config.yaml
head_dim: 32
vocab_size: 1024
bias: "none"
init_std_qkv: 0.0324
schedule: "wsd"
z_loss: 0.0001
MLP neurons of a small language model. Each row is named by its layer, matrix (gate and up: input weights; down: output weights) and neuron, and shows model dimensions 48-143. Each number is 128 + 24 x the weight over its row's rms, rounded and kept within 0 to 255. Numbers have three digits each. A neuron's up and down rows have the sign that makes its largest values positive.
After each neuron's rows, "fires after" lists the tokens most often just before its 100 highest values on Wikipedia text that the model never trained on; "fires before" lists the tokens most often just after its 100 highest values on Wikipedia text that the model never trained on.

L6.gate339:110149110106118150151101071105149122087125130144112135131104114159124123152078132160119118086158113122148137112097109102132147137084102159125093115165135150119114119133113109129117147134123123148108131092107120093112126098133133161084088104161167159155087150131118105138151189189150124109
L6.up339:087152130114116169095102103071170158137136146134167136130138113104136143083135135138145143111125139151108134101112110168148115088133165110151134107179095134135146088124178111101103096141117101116130169110138127139161136130115125152104126127103124137149134114155125115123156101161101086114
L6.down339:092112123124135111184125122181118138130143100155140161072114105168106107142103119138130145129110082148150083117112134166189131147128120135118165106126170140125132121161090101118149108118092140160147104100091103082068135117122140095125131123113128132089136141099152140116127136148184125155
fires after: " C", " c", "ed", " s", "ult"
fires before: "t", "re", "or", "al", "ce", "c"

L7.gate77:161151099162146131101104141122165147085118121089084133097146131123192144119095127124113135062121143135105148143109151147133147137141128136121156136090122124181121147149163094150099104145085127102105107122149122128136121105123120125122125151083113104118137157174195124129135090088140101117
L7.up77:130108105155148151137134150162128142156148149088149096096135168138168175099129161088132142145185097121072161145137149114160132131106091081148135113162138098095115109101103131107122140180063141165108081125106117125153149123148121138130170143133121124107128127132121174105086122144128104120
L7.down77:152116114077139149116103120139114114154094162119163110102138091140129180098083117123098158083148112150131133108135153148107138170124156139114097117138127124150142142144063100152139155109165128110120148098153082144170116168132185136124153151122126098117146118133102142147118131124140124111
fires after: ",", " v", " att", " which", " f"
fires before: "ing", "ed", "o", "pt"

L10.gate94:094084142123158114113099110119090140104113142164099126151133071116109125136175112129110156138119091161155102140154098114121108132133157131128150124140114158121100164164169081104106091115144121153148168130159152137130124132115109121148157127116146113072174099142134138095153112113137134119
L10.up94:093108149081116127145143143136120130117076117116076138151111134120121079126144133129108123142136135126201090116127124102138131117130115136129080127143099139144133135113155145138119149139113140130154127066176132166177149114108168156149165117126167151155124149098145083067088153137159148122
L10.down94:125116082113140140121177131085110124119121145107099173105099117094141110122177119176186138100168099131144159114143136138098120172157142162124124111135148105109142115147146150118123103086156091097140125096154108127117188152127162115138159092176132098136115116168108103129124121122129124144
fires after: "t", "ab", "ir", "l", "un", "e"
fires before: "ment", "ing", "ed", "ished"

L11.gate262:132171158088133151154157136112139156128114139109101106135161108095111107096137136148102145087134109123107129136117118149144131200120138080129125117118128161146169178173150135088095117152116125115167136143144160106137148143124106133134182133135113166088108086177137127130151145116148123147
L11.up262:112118094145163175153136174123094151134102146136128144077169112134104114146155171118111142145123117118133132120144134161151083169105131086136109126122136150117176161119164174112126147148093105110127122143166120110133103083115145134135129125135173165110106147135171123117156120133129124118
L11.down262:101095157151091071127142130099132164121138142116131123169162118128128147146133117148145118143087158137132126119142097159098101143123120118119125098107119139131132143161100110132159129175161099104158124180144130151172135134111139176111113147117144114130133141160133106142157078114131164083
fires after: " ", "–", "u", "|", "8"
fires before: "7", "8", "6", "9", "pe"

L11.gate321:121149109108144101120107147125117157140129151117128086130125148125178141095121094120145135108129122121088135134181140157140142120151091085121130142177149159163137085122166124146140150112110093106096165203169142080118139109140124133148127116128080131140112159156145138127153154142107174087
L11.up321:074137166105149104157158101172132098151113142073080098125139121129143139092130138095111156134128151146125139142150124142128087101116148118122111171142128157163137087136144123113154165100141142136114135190152097082159153104146139166092182132126112140162163126095136109127148139125120116134
L11.down321:101132132163147104126106097109128169115153140068198163109128145125109136145143118118149132123125138145099133105113152188156131145106142139115096113157150106125137143144119130121128098132132115136169183069131105126142176146141150131098147143149147121130139150145095114193113120111134106109
fires after: " M", "m", " A", "x", "er"
fires before: "a", "el", "er", "e", "he"

L10.gate242:106137099131147127090134110118152113183121161095137126137135107118146123112115150144177122108155139101124119166152131174090154149135077134145165119129151154129160129137113107119145109147150136093157135112119128115106133099081098146137105097153088108153093121169075125093161152145104124116
L10.up242:117134077180148157170134125136145100136155151127094135131115170111135144123137134134125121137157141149109142156141155139124133109195138162136135144115130093093191116114102113098160133109165140145124061123091103135116128118120130160108145124095127077120124137092127096135158160119137105158
L10.down242:094140129105105146107092135161149112133138096128138129139111105116107089194120115171128150113116124145119093143144149114163134107127127138144103104121134090140109129115131129100129097106118122081160139162098089157129105157126129158112108157113137124122156118146144060108117134147126114116
fires after: " c", "ru", "it", "ex"
fires before: "ure", "ur", "u", "iv", "ion"

L11.gate170:101100090107133162153146094099104108150118166170116141096104112088108129117108142111149148122128088134108134087113089162097135122166136163162138092135156147114116113086146106133124172116114073130148109086127102149139090101121124150118135122130147088120161104172148114070109146154131132142
L11.up170:113119151118151140122141114097146136155110150127149090150133105129125088163116132141131089147127172148174128147133070152097161108097118152096107154089114092119117127143127108168173182103103111139155087141121098127180095137121179126148147142124148090138159124155121129131135112131103128103
L11.down170:144155123145103104109122135070124140142152153168144161112130150110109103166129173107099126142127157127079111186187133134127094145137126117115139123097104119141087129097176138129138163156119145154094106134154099120072166152092130119157132129124145152110116129158142109089140149113116122132
fires after: " in", " p", " f", "ele", " In", " F"
fires before: "ished", "est", "ol", "ision", "or"

L9.gate439:122167159132132134122106105108151119094093127155123121156117136114128141104104117130145123077121117155157143104132130150077100099151120108157101104160136152140159115150122136115137140100150104139129129142127133104115116120149126152159117124178117142125112127125136144097111134134094146126
L9.up439:131140124131158107142100127115135119165130145134143114101131089135114142095106103084080122133108139148120126131118147177130109175148148154139148109125145142164094120120149147176085186111144156115145136104143124126126085126126153139137163192139121120145096116126137153129098094097104130134
L9.down439:136102156128150135091129145139091076142083146155136120132127157112167063127128133129132139151107151115108150128133087134170107116115141146145152126094116107130094132088125115167125161117134177151137136100114148104126090157106121099135119091130106167142124145124100119135134158172147163145
fires after: " C", "c", "ec", " B", " c", "b"
fires before: "t", "om", "c", "st", "n"

L6.gate30:113125141092131176122118154114136135159101128156106145085120140164159142123090107111135133102150112124156133152155098152184132125107140109121131144053186139150116150115156105166150111139100094190157149137152142112134176092114153111103104110086107107111129125127134164095146123127135145112
L6.up30:115120102127107116162093121128092117151153155159125125125128133137143169116096114087143148146137124116127114112093120094150139112098124107153108091116104143115134146125119128170131127071150144147108134153103094124102119102131155126131158147129134184099109146106145156109099175124116133110
L6.down30:102097094127121174103111111120110133145107076111091147152134109135157119131132066137093117120089107129122095123134114110148139114083144112102108137087159129085114106163140081146114147178127165135148144139116150090133149147150095148131082108115111122090123134121113163137120091139145144123
fires after: "A", " A", " w", "w", " the"
fires before: "bum", "te", "c", "x", "-", "f"

L4.gate64:122166090128109138120126129118138159078113146086079131064150095111178127120105132134153138098146130132094137114142103172141117141203098133167132148129114119119157128095151130118122168088122090117146111086147144127146149101141108142141163163156120104159129119166137157081092111141104127099
L4.up64:104139078146126113108146152116129157133115148091115084156103088130144136111119132148199107118123115136147160091152149154131137103177113114107142133165104144112102157127116119113141133079137138059132129134112148122105097141128116149103133154121105087131135146140119105130124137180140132102
L4.down64:101126124154134145132103116150130112165165103109176160120127131092107072094111119130144135098136086129153080137126170142176149100133135142108153115172117103107128123148131138096163121121154118129177124147094152120120090161113099143088061114109132149165130140140150093133133134160171180094
fires after: " p", " B", " c", " F", " P"
fires before: "ished", "iv", "ure", "an", "ur", "ish"

L9.gate186:187142115096106159112135114123153187146091121112176149143147140131098132167109163106171150117106101145145057141127103134050157087138124088155136165105135095125179136130125144088097118149121119150123141110124112092161112140104134141189128124115121155143121119141132109131171128158137145156
L9.up186:105138074167116089138138106151117098145119123137147150128156122120091143127111114139138160163112113208169144132153116130127101147138161138132183151137110134108140101111150085136105146118167115134112106126104147144102123139147112125125129158111160133143094107148154126146120143170173101152
L9.down186:159127164100164108124115149127126106112140155120152164117130130113139127131160099123125161133114108135098134123148154107097124108118113111099174199132110105076124130102132131126122141110134165082112107150125121105110096161107132093138138168098117153084144126124112137187098134127138124109
fires after: "200", "198", "199", "197", "202", "194"
fires before: " |", ")", ",", "\n\n"

L4.gate306:122141162125117131139094140165120126116126125156162124125116104112146150111114142126147103123134100120122148139140127151130119099122095094156158122095137125130121126155123111159087131113108115162117160121132120152121169130152081111121087142084134107150148102118176124062119169117122075117
L4.up306:164130142153187161097134140130132149134148130175102119121097149144082102086117163154131096127152140118148134057133107128133093118172131142154118087162182113108189141132134115136129117118116156117131127123115142124111129110101133144121081133160127134154154093101089103121135109110096095099
L4.down306:105159142138148112146149159180138149110148121154111126148124117156116138118126155152092100079164105129166129129176119136098134078144081120141164093121110112110133122143115137118112143192100112176104100133113071101115117120128100102144144142142131073119158145108126104135143145123088137124
fires after: " s", " R", " S", " b", " v", " M"
fires before: "l", "ion", "ther", "g", "ian", "he"

L7.gate51:107188096135131192126124107113169104137127124133122137099144107119115091080141143141169116121126114142139109122110125193096129111134115113146117145156112118156143124116132087095059131138134110160113108161126115105129155113151108151147106097113115139133119118154117089064169159169154114111
L7.up51:096138114106125135135093117179135157141111164133132117077120097110122134109133146082146114191151135133073135105154081180133137102137142144145120138121136106146128150123093113111090107113139143102099127105099098132115158098125102133127138126146118140108185145129152093119109124131106107140
L7.down51:098143120099151077091106091162156099114121117118115116122109080133141089124132061156140103132150134139170108151131141130165152133159130179133145111134117121163119113128174163131098095125109136149149141125076103113110122135141108139120131135128118112146089098125125103125096146147177110124
fires after: " f", "ter", " F", " t", " c"
fires before: "iv", "ure", "u", "an", "uring", "ing"

L4.gate107:153110082099185114082123130122161117138098157099093121140110116108144075120127104100171128105116125102101137136122137092127145160168162109141139113132118137129124138083141131114102126123102047114136144118184123162094117103133137109142152105102109094141107106124127152097129104134136099125
L4.up107:132135097143104110117113100131111149099134131115148131136111082149134138123157074148185181161111117151111127133114146142149101157143142142104129147124096128111091159107128162113128103121163119104147126106138135148135090120147136141115153138167155193100098152135135201120111115134115128127
L4.down107:129137133078056101164132130123105113081139170121170104149142135119117161132141138123158137120149115136126108124112116138125118130130117113086152101118106081164163088127123157130141128112164146146161115134120103122124134128146095155094148161129143147099130136122109128132134140136107165103
fires after: "t", " att", " cont", "ount", " P"
fires before: "ed", "s", "e", "ing", "ment", ","

L11.gate410:114154150115132104130113133131131142126127142103139137152153094103120180115094104150096127168149134120105191111140151088136134150134175128137131165114171122153156088114084072127137104120144111138122151126150140124119139118101159127153160091110128142169157075158130156119154152100143123114
L11.up410:107121119136103092138088140108123183101137164160148145123118141136133128121131069158160139152182112107118101118159117123150120097150176122131149155136118092134165093123101122126127156127119124135113135145131109099135091128110129133155144130102120121140172127104091121102127138130171122108
L11.down410:065133123157138134130159088090116130137181180129142118174118130127141135105146150118152137130116110138104132106114130126131126155129122139124111118105116164107121127155084128130105060078170118123180159127125150135106152102145136158146101080130141116131149119172113117120124123129160140144
fires after: " pro", " D", " ch", "uc", "D", " Ch"
fires before: "id", "ed", "en", "eng", "ies", "es"

L7.gate394:127146131091125100137132165111153146128160186120146100158174153142114112118101116131106107114131116133137146125157140113151140151161123133123133165154153138168135110107152109149125141104133118171123138115162153092134165121080164131138118147136122103178130128134113142106085122146125086134
L7.up394:122162170132141085122105120176116120124134141141125170149156130154107112137138156172113131073082158121131143112155171137132123130139129181144162148159120146145085067134110081152084140093121136130105138161099160157119171102131124139123146169143097128155121116077129162185094072117117124121
L7.down394:126132124178129136102110108114149109120121136136163124146101114167170115102162118107130115132164148118120108133105130136109094090099111129111146148096121146133175163116140122127146120176151138077111135109098128156100080124145143161146090122088115123118112130145159105120109130149096127129
fires after: "y", "H", " h", " sy", " d", "\\"
fires before: "or", "ory", "v", "em", "r", "ic"

L4.gate175:084127146162158139107161143146139130093083113148117091104140143097175154109104108124147134112114121100130076111167105146129120099167110110159124148128157113148142114136112112130146146117107123113131140161125134092148149096084111139158133174135131144092150100094151158074120138129169138151
L4.up175:119143141183168115138124115117158115073124171132105139145142133113137129092107120159134144126074111120156132074160134170131100113150097117112141145156133108137123101142094124121136112091111161111145110104105110101128114102119111167110154129132103131150145137180115114132128148103141154161
L4.down175:127166143144111142173130102120097131151170146151122104125109127142119085135150134156109094185138145126130126121119185133085124128137113142079142132137159133075129102081110135141149126134120198130169146052130137152122115120108133141100108117153122109157139149154122133118111118122090139108
fires after: " f", " t", " c", "c", "f", " T"
fires before: "s", "in", "end", "uring", "ure", "u"

L8.gate138:156107106085127091120126159134137155123146123112126156117102120109108079126140103169138133144159135111131104141074123150139084140124110136153156113108162154146127072103141135140139118111118064169131142120150158165115117085125174149161155130170104112125148132172095118077153125164142131148
L8.up138:120147150166113102166186142134125160152154122143099089096166130119105128161094124116112136156114081119166065156086146091110112101123110156144107133125117136138100105115137123146172108116135123130123116180104155101138118089115143107139127120066125125163188096153082128144133120134115156130
L8.down138:179088122125124118151130120103176144081155127165126127119083134123139137158084145133111096120129087108159112104110187161124133173142128160134134142162140134097129091113113138153168159149145095125154131136157137128137136126108163112108111124149090126128150149141128139130097090135111085133
fires after: "ist", "est", "ar", "er", " the", "p"
fires before: "al", "ical", "ic", "ter", "ed", "ild"

L8.gate279:076107139151150174073078103125084154123163140092115123111127095087126136127080135118132142171139104150135105128144128136119120116109180100150142116112130143115112115143124103095143114149110103090123137137203131145107107113105120115113126126146119101147119072118100139125144115074092102103
L8.up279:120144125089109120098105091172117115132145097142157135107104181108135142140153121126118113140094155098127079157140148128113117125131140096133078117098106139124134143134101142130107181110107116147137083093103106084064110102135158118131171104154140130125133096136093086114136140084130111134
L8.down279:139076142118102102123107109113136087119119090117100133088120155125151105110109158171112102141137112148150109123139159114123122141106085160116077150135162147088112110142113140168103157129097114136128139136099123099152122153152149090150180116171169107121097133138128117126077143121150117133
fires after: " serv", " d", "in", " form", "iv", " com"
fires before: " to", " from", " the", " as", " a", " in"

L11.gate409:122119125096180132064119159199133141171053149128114120115108111086165106110148141148130155124135141146141133129132121131132119117104116116146133130153113115139116125155108116141165142112112112148127118094108123116172103117121140096121144137159083114119128111105140099143122091108147109076
L11.up409:100107104147117158149123132152125111147126139138135143128113090115135132127124111119158140107142148106117061099118175160155090136154101096103111137143123111106162150118123126135087087097162078085177165139146168144114165133160138105127116133097079117114100132118134145157137138123123145086
L11.down409:116125143167142091142133123100132146139087124109096070153112140162141142096122136099138126087125181133144135123152130104138153128091151163165112143117161149127135141098121128121160135127104141100131102100111161090139120088140105157134107112104124150106155134079154108108090134161099125150
fires after: "|", " ", "–", ";", " P", " M"
fires before: "5", "1", "4", "6", "7"

L4.gate423:158112097107150164149127116147132090137102169105096158147115147122107164095119059124129110116168111091148121130122100123122099146187116156123134104113165084130094112131167149144088135114118108136131157116130122138158091098137126135144117109121132104127136079143125157108119158110113144126
L4.up423:155134094158127131114188161139113103168118148154136133091139147163124163098126102136175119190108149127090083177141145106152134116197145127120155128100103129140128093175157144129140137160154108168171078104120118101097116119143148153119112135126131139126129118094117160104124121141120118119
L4.down423:116123161152145152122177109146154120118103103113159101110103165117140100111153143069104131117130190136136144096174115125121130144115125168170170099113117125126114131144138115096175119133114142099149125118107125100128133128100115116124117153115085142111141178095168098101140098119183108143
fires after: "b", " st", "t", "at"
fires before: " ", "ed", "s", "gh", "ics", "ing"

L8.gate165:125165118125133129095126148110176152106142104177089093119183128101100137144107136104144133084130126133128100123112115161124146144107115129134127111135137115143161123198144104128147131134146101144134110139149153101157120073133159158143145122132165108104142121176128167093125121145129086138
L8.up165:154081118144126118112117108129147120122106162122155098120124127166104120108148117135113119181138158100095120147119100168122124102061129126115134095103165188119144160136139135070126120087120109128109138203100108104150138145101157141172167161160112158163146095130165096119138105139164144152
L8.down165:142154126167156128147143111150133105110118090163130166137148118183096118129143086171135106111203143141153115129133095162126146100122111152135143137098120157173107131129100151141142138121125131140140123105103137109144117123090174146132157141147090163116124130121130117138118144139119148133
fires after: " in", " the", " E", "fore", " an", "E"
fires before: "ig", "ly", "n", "ial", "i", "l"

L6.gate358:135144096099140135138095132144135109104127150151103119160101144135126117081114081121133131115136142101116168112145100114143109166125120105109163125124136131123145119116146108151159142141154084173131160123129143206152168111103121130147136139142116107123116086139155124123118122092118105148
L6.up358:123156147107124137161076182112174123091122169130105104117098110116134114105108140114112132145110140105105132094154110157140107104118112102118133177133097158095158084119122125144111144095143112138098158113106100147125163127130153153137119152162135081121092109101098117105087096127149127114
L6.down358:119145139113063111151119131120140119156121135109118144092161113100139109127106127146183127145105165129117096127117122126109097093133141078137122138141129063105094119142133117079125101124134152113141119180116138092120138153157164160148119129106133095102126150096092106135156151130126192129
fires after: " r", ",", " R", " P", " se"
fires before: " Y", "ed", "s", "ion", "ing", "ings"

L4.gate439:063106156146145088131134102082141160124144143106098113109141044118124109111111107159110157123134154118108135110143097123110118150162127184150128127138129164159112158141140170060149110131118098139113082088144108141125158121126119124147137101141174122098159140174163113155130114156162118107
L4.up439:137162121115120148115108171086123194111107102138145152095158162132135156149121166154113097115125134110107122067090100168122132146172144148140167126146086138144118113071117136142153128108107130119100117129135162180107138161122109148131165134147159104119162126117156140149143112143137142182
L4.down439:121138116128129115133173104128097102120132107135125081163134133157117111113173127144102120094176127129157123142104171121173117152115144113124144119162134103111095123164119130094106143129127118142110141138121144141093142130135164141119089130089112133187099122148114128102141158152174141104
fires after: " E", " e", "le", "u", "l"
fires before: "is", "on", "ent", "ab", "pe", "ation"

L9.gate386:140151168140132139137096138090120132124102175141138145149155144107138104172130173114173145114093161114137103119120125126148104109140088091169181124119126144158109124177099120152118105169133092131153104139142123148118153113152110117095122126120154182129129121144113130093134143105191121103
L9.up386:126111126114129085100106118108100131115100138128102067118115121142138079111126121147156139139149072113118143102110100159153143139115127149113142111109132126122147109104164178128113125136173120105132141115181140106152156128126171113113130165110149103106184145105122092122144080159100115134
L9.down386:127140112166145125097127113145167137131076168094138117139189142118093134121116135151123159101107126125122096121143143135131150137121153087100147114173150145131162147114115138085084170150165172122116153112112110143074104137091107115148140116124125115078121117150098157108151118133089149136
fires after: "th", " an", "u", " pe", "m"
fires before: "her", "ar", "le", "t", "te", "h"

L6.gate357:091153130121161167148094139117177114146107121136160150106143129154160130112116124120107134084197144098089140109118117142156115166123096144143124098095151126168164118141087179149121111104129106172143135143151146105129125110120142120148116142176145112177084120151102145113139096154119093127
L6.up357:138138141135132121150128154153119132161131081167140094144140126155124101143123112117128119143126158107145118137105162123110156142116121122108169138071155194162133120160143172166146140145153117134153131136132130129125132117082142131138119106144131149105110071141090139150172099085143141095
L6.down357:120145102141094137112148134128124119172145112141127166105104145123150126173101092131129134105108137120089116126184133066119103148118095127159138151137143148103108129102142152099103142096092119140121177108133124145081121144114115120120170165164113152123132096089118161185116140118102128115
fires after: " m", " M", " w"
fires before: "ro", "d", "c", "ip", "f"

L10.gate214:133118097135124130136140115130140113129134109117122174086123108122072134104123104095130092159121114153128094073108111125128141114135133110156118127101123087163116141136144110105140156137125117144104155101147115158126113107103093108129111164095165148152132145098163116114102160148181073148
L10.up214:130142158161119120141127111144154102196108122127159127102185154141122133123099110176138115135097135129125111144159112145096169114131103160140126177118130090152132148131137122125152113098123134100108115151127141087101115123148104112148131148099129109174131105136121126144151135149125095128
L10.down214:132128113176122122130142170097142134097129166106100168084150171136135125148131121119075133149151148126110119100114097106146112149124166132128166115097086140140125073083136127144132141140153144177108134156106112115125122149097090122141123134079150153116150116144138143173072133087169106143
fires after: "–", "200", "9", "199", "202"
fires before: ";", " |", "\n", ",", ":", " |\n"

L8.gate231:168118110113128111110111045121135132136126144118112123123123096128124104128114065138132142157169102119097101122133112148098143125131149128163138125136096073126122120160159121162146142159104090142138141156119072144123122128138153106138154141132155094159153077146111124108117143112174128125
L8.up231:156153138134118131122123119143136123116137140147127134133097080173182113129115166145136152126125159157094072121134148099142108121167123135140094196085144134145127160147121114169151149170091103096156115169097106160092130118153140100133114145122118112094119129119102092127142119111150151078
L8.down231:125092117171120168119119130175174103134139108103163131089120141167158143178118139096132113129099116156107106137148104151100147155159107168091143123113094135126099125129157131129137156126103133133106115143110093137081125129170123094111172133103128125081089087127083161137137121089160110111
fires after: "u", " work", "urn", "are", " play", "in"
fires before: " to", " in", " as", " for", " at"

L11.gate425:137084157142123115171118148116158163141109145100123123145155158121111132109120083115136167091123099131118131120138153123116122158130133104133124115119149128116111142179130131150121171139121136084152170089192087136143157103112166144146150133101138099141142164125148157123135139162166128082
L11.up425:133136157135122120125124117126124091132172123092161126090149100164124137101142102161099151129164091123138122118135124125166139085137130149121165157166153140098118117151123104150122121160119141117147161134116146099116114112129162104145105172106130151127170145134136152114141133144141085119
L11.down425:125120142158120100147109096107091126125086139129088168138114156107153087143090102175127114095092132124128164128110152093149153094108147106146108118085111091102171113141092163146109143162147127143156130148102092154159147145134168120098135112178166102164141129146105128153123147151119132127
fires after: " p", " ex", " in", " de", " c", " pro"
fires before: "ab", "lect", "ib", "le", "ut", "ot"

L8.gate290:120086110099206144144123166124113132087106110127152140152097179153126084140133134140140168136117097134096145119104103198108097099139121071115177157117122147143153139138104124148111115119127058122142134116160149124103163099138133093136157184155157126114134156086132126077120151133090115121
L8.up290:110110145103150097140104159120143093137128139109151115107099094126149076107147120169158113165119134167114139070124158137140146153147100105127101149132163129113095133156138102131120138162118116163172135135123117146132099139147070105103186114133129139127100145098102111096055129109171117145
L8.down290:114115109134142123172138141107144111121116151165137119122125194145121138100116171135136092121172129125143110116113135134150112130151094085159148119165182097131148127136143105136144146113143150170131131116114153133107145182150151144152110113144124120144165144161117130082121144110117143158
fires after: " Col", "u", " A", "th", "ch"
fires before: "ge", "le", "or", "ect", "t", "ican"

L7.gate260:091106138128123142103129180103178163158164088150114164133155118114102083144116142163138146152128115128163135092102133160172134128104128145121167148125141154084128108116122137133107106102150127121115096145138120151111126129131130137134147123105122152150125103158137127123174160109164155141
L7.up260:134123124094097137168097156110142145164129117116137078075144125139106125120174100141155107143101137103093122149160115163124114111109127103134169125109099139091105136104133124110118116120118128150097114124147088105101156145101094085142117131124097120161121110134137120108134092067115133132
L7.down260:113087104098067134137133123137118106171134156139165142125146129146172141104091130153145124148089111128157141078148125116133126162165094175114161090148107162162162145114113116124138109138123164129148111120150153113143142147135117145121108110105126079121070142168129115180112162171135172167
fires after: "ist", " d", " re", " D", " tr", "uc"
fires before: "ical", "ion", "or", "ed", "ic", "s"

L8.gate284:114133125111145095116102129102143142148127124128101106118113101098131155093126114131110188110186133077152108111151133144135152121085176106125117118148107116107105160133150168150107154144123103153157126162122119112172132104166146116141136131101105138184123093127137131137131088134135128110
L8.up284:142112066160122114171126120135105131147156168144108180123130090124114132142113175127149125164117095140134119165142140146163107129166123090120092183097134129130138139124173120124120089139121136147130142089104117099148120113121128107121117097150106129098128122120147125170121148138191150114
L8.down284:112119113107106091134103149124108113090111132142094081110115148117129117104152104129113112151145130126126101109151098097121164091089098106153138128166150100131173096148157141120119160118115122121172155110138122155168168164090110141127185138126164116138142116149124114142099123112144169134
fires after: "–", " ", "-", " st"
fires before: "6", "2", "0", "4", "7", "9"

L9.gate226:117145105118113154130137132164168121160140134130138120071116116163160123133105135099173151128169110108083152102169087174121180150154126177136148142125127146164124142123111126095079172109089122124128120117140119171143148115147140096137179152093081134150143117122067111084159141108100120138
L9.up226:104144078153118124190132107122124110114162156134141136120123088103126116114136111176163134156118159130112108153104136124142129112157145131152151117110135107147184160096115118148160136109135134126156141090110103172162159082127094173154145124119141139135139142135122112127134117110076152133
L9.down226:098137080139113118097145112149114136112144166141093139079156091126065113171139134151202123110126121132118153165113100129162155141154161129134133113126142102145143145089136122094119169143144107104136152118079097118133123165120106174122122150152136177131137159103104091126160139140142129125
fires after: " c", ".", " pro", " p", " f", "b"
fires before: "ure", "ur", "ction", "u", " was"

L6.gate66:112144102147149179110087166100091178103129165137119099158110130088129117124137166129108108077183069110137106126132103165140155118102093150173157135137153134141130116105122118145113086123149095115135138135149125116100113125098101130137141117106144141139154140172130144120130126125118088155
L6.up66:088119125137150174167128128103121143110092120118118183079142133149119108171165102110142118130116119135118133086131139177152156160129148141127101134092177119111142117080128151104154135128102132136135094131130161114096122087129151137138108143124139161157136140140120123107118107102155150107
L6.down66:155108118141107122127167141104102163117138119122143162118106073123061123158099185144127145129131145125166103150125087093159175094128119160129138098131101150095128146109155105096140134108153110160104128153121138145121157139132116125120151126152110102101130136136085153105120145168104182166
fires after: " f", " p", " F", "cc"
fires before: "ished", "iv", "th", "ish", "ation"

L6.gate342:134150112110149152106153120157179122131122126108161160149114107180123153086123090112158166075138147136137101114097143129125110163153133098135133179099103133140120125149126152094125126134131097139132102134119136125143098121105114083158111161108106144148144091141130090107136126139148117133
L6.up342:127139139102172157132115097103147143160145169143107085097124094161130127148109147106152122097111085144103152125120102156121157127156167090112089142142140122091167094162085123158109098112159113128136098097097132098142118147114123091082150140141086136158118122118113134139086095146097123171
L6.down342:105174149125179093144102137122104127110136123065136151130112095102125153127183127116147109118135126120120101120137108129116142122146130147143107112131121123162099089115117151139139111128127139123147122137168153136118101082113154114115118145096154142126102132140140139096139155190125168138
fires after: " p", " the", ",", " P", "er"
fires before: " States", " the", "ations"

L9.gate236:159115131097129108134085135175110143070085152161124102151139140097146100111133110138179142140128144125160084205118152174123148178111164131161149113152168102151149146142131104083132072142137149116129107110150111133155123153133098156122116148110147138123120148135134146092121145122111125138
L9.up236:069143096143132134124122155144127139145124111114093177130171148116124165150157152126140132130136096120145109117106134107133122085174121150126116112159090117142127071125142135135126143150160107124176134103108110114175081114157117138115139123102117113150101105149129130111159145185147119157
L9.down236:086096141093166125097095159120115140129148111157115128126152112080126135115173106119126131117151079114129113120166124084150121134143133158073147133129100136139139113134159121138134149118129137127157099106153111149089113152106107187130139120102150107092132153132155117122128110122135135103
fires after: "vel", "t", "l", "pl", "ir", " ass"
fires before: "ment", "ed", "ing", " the", "s"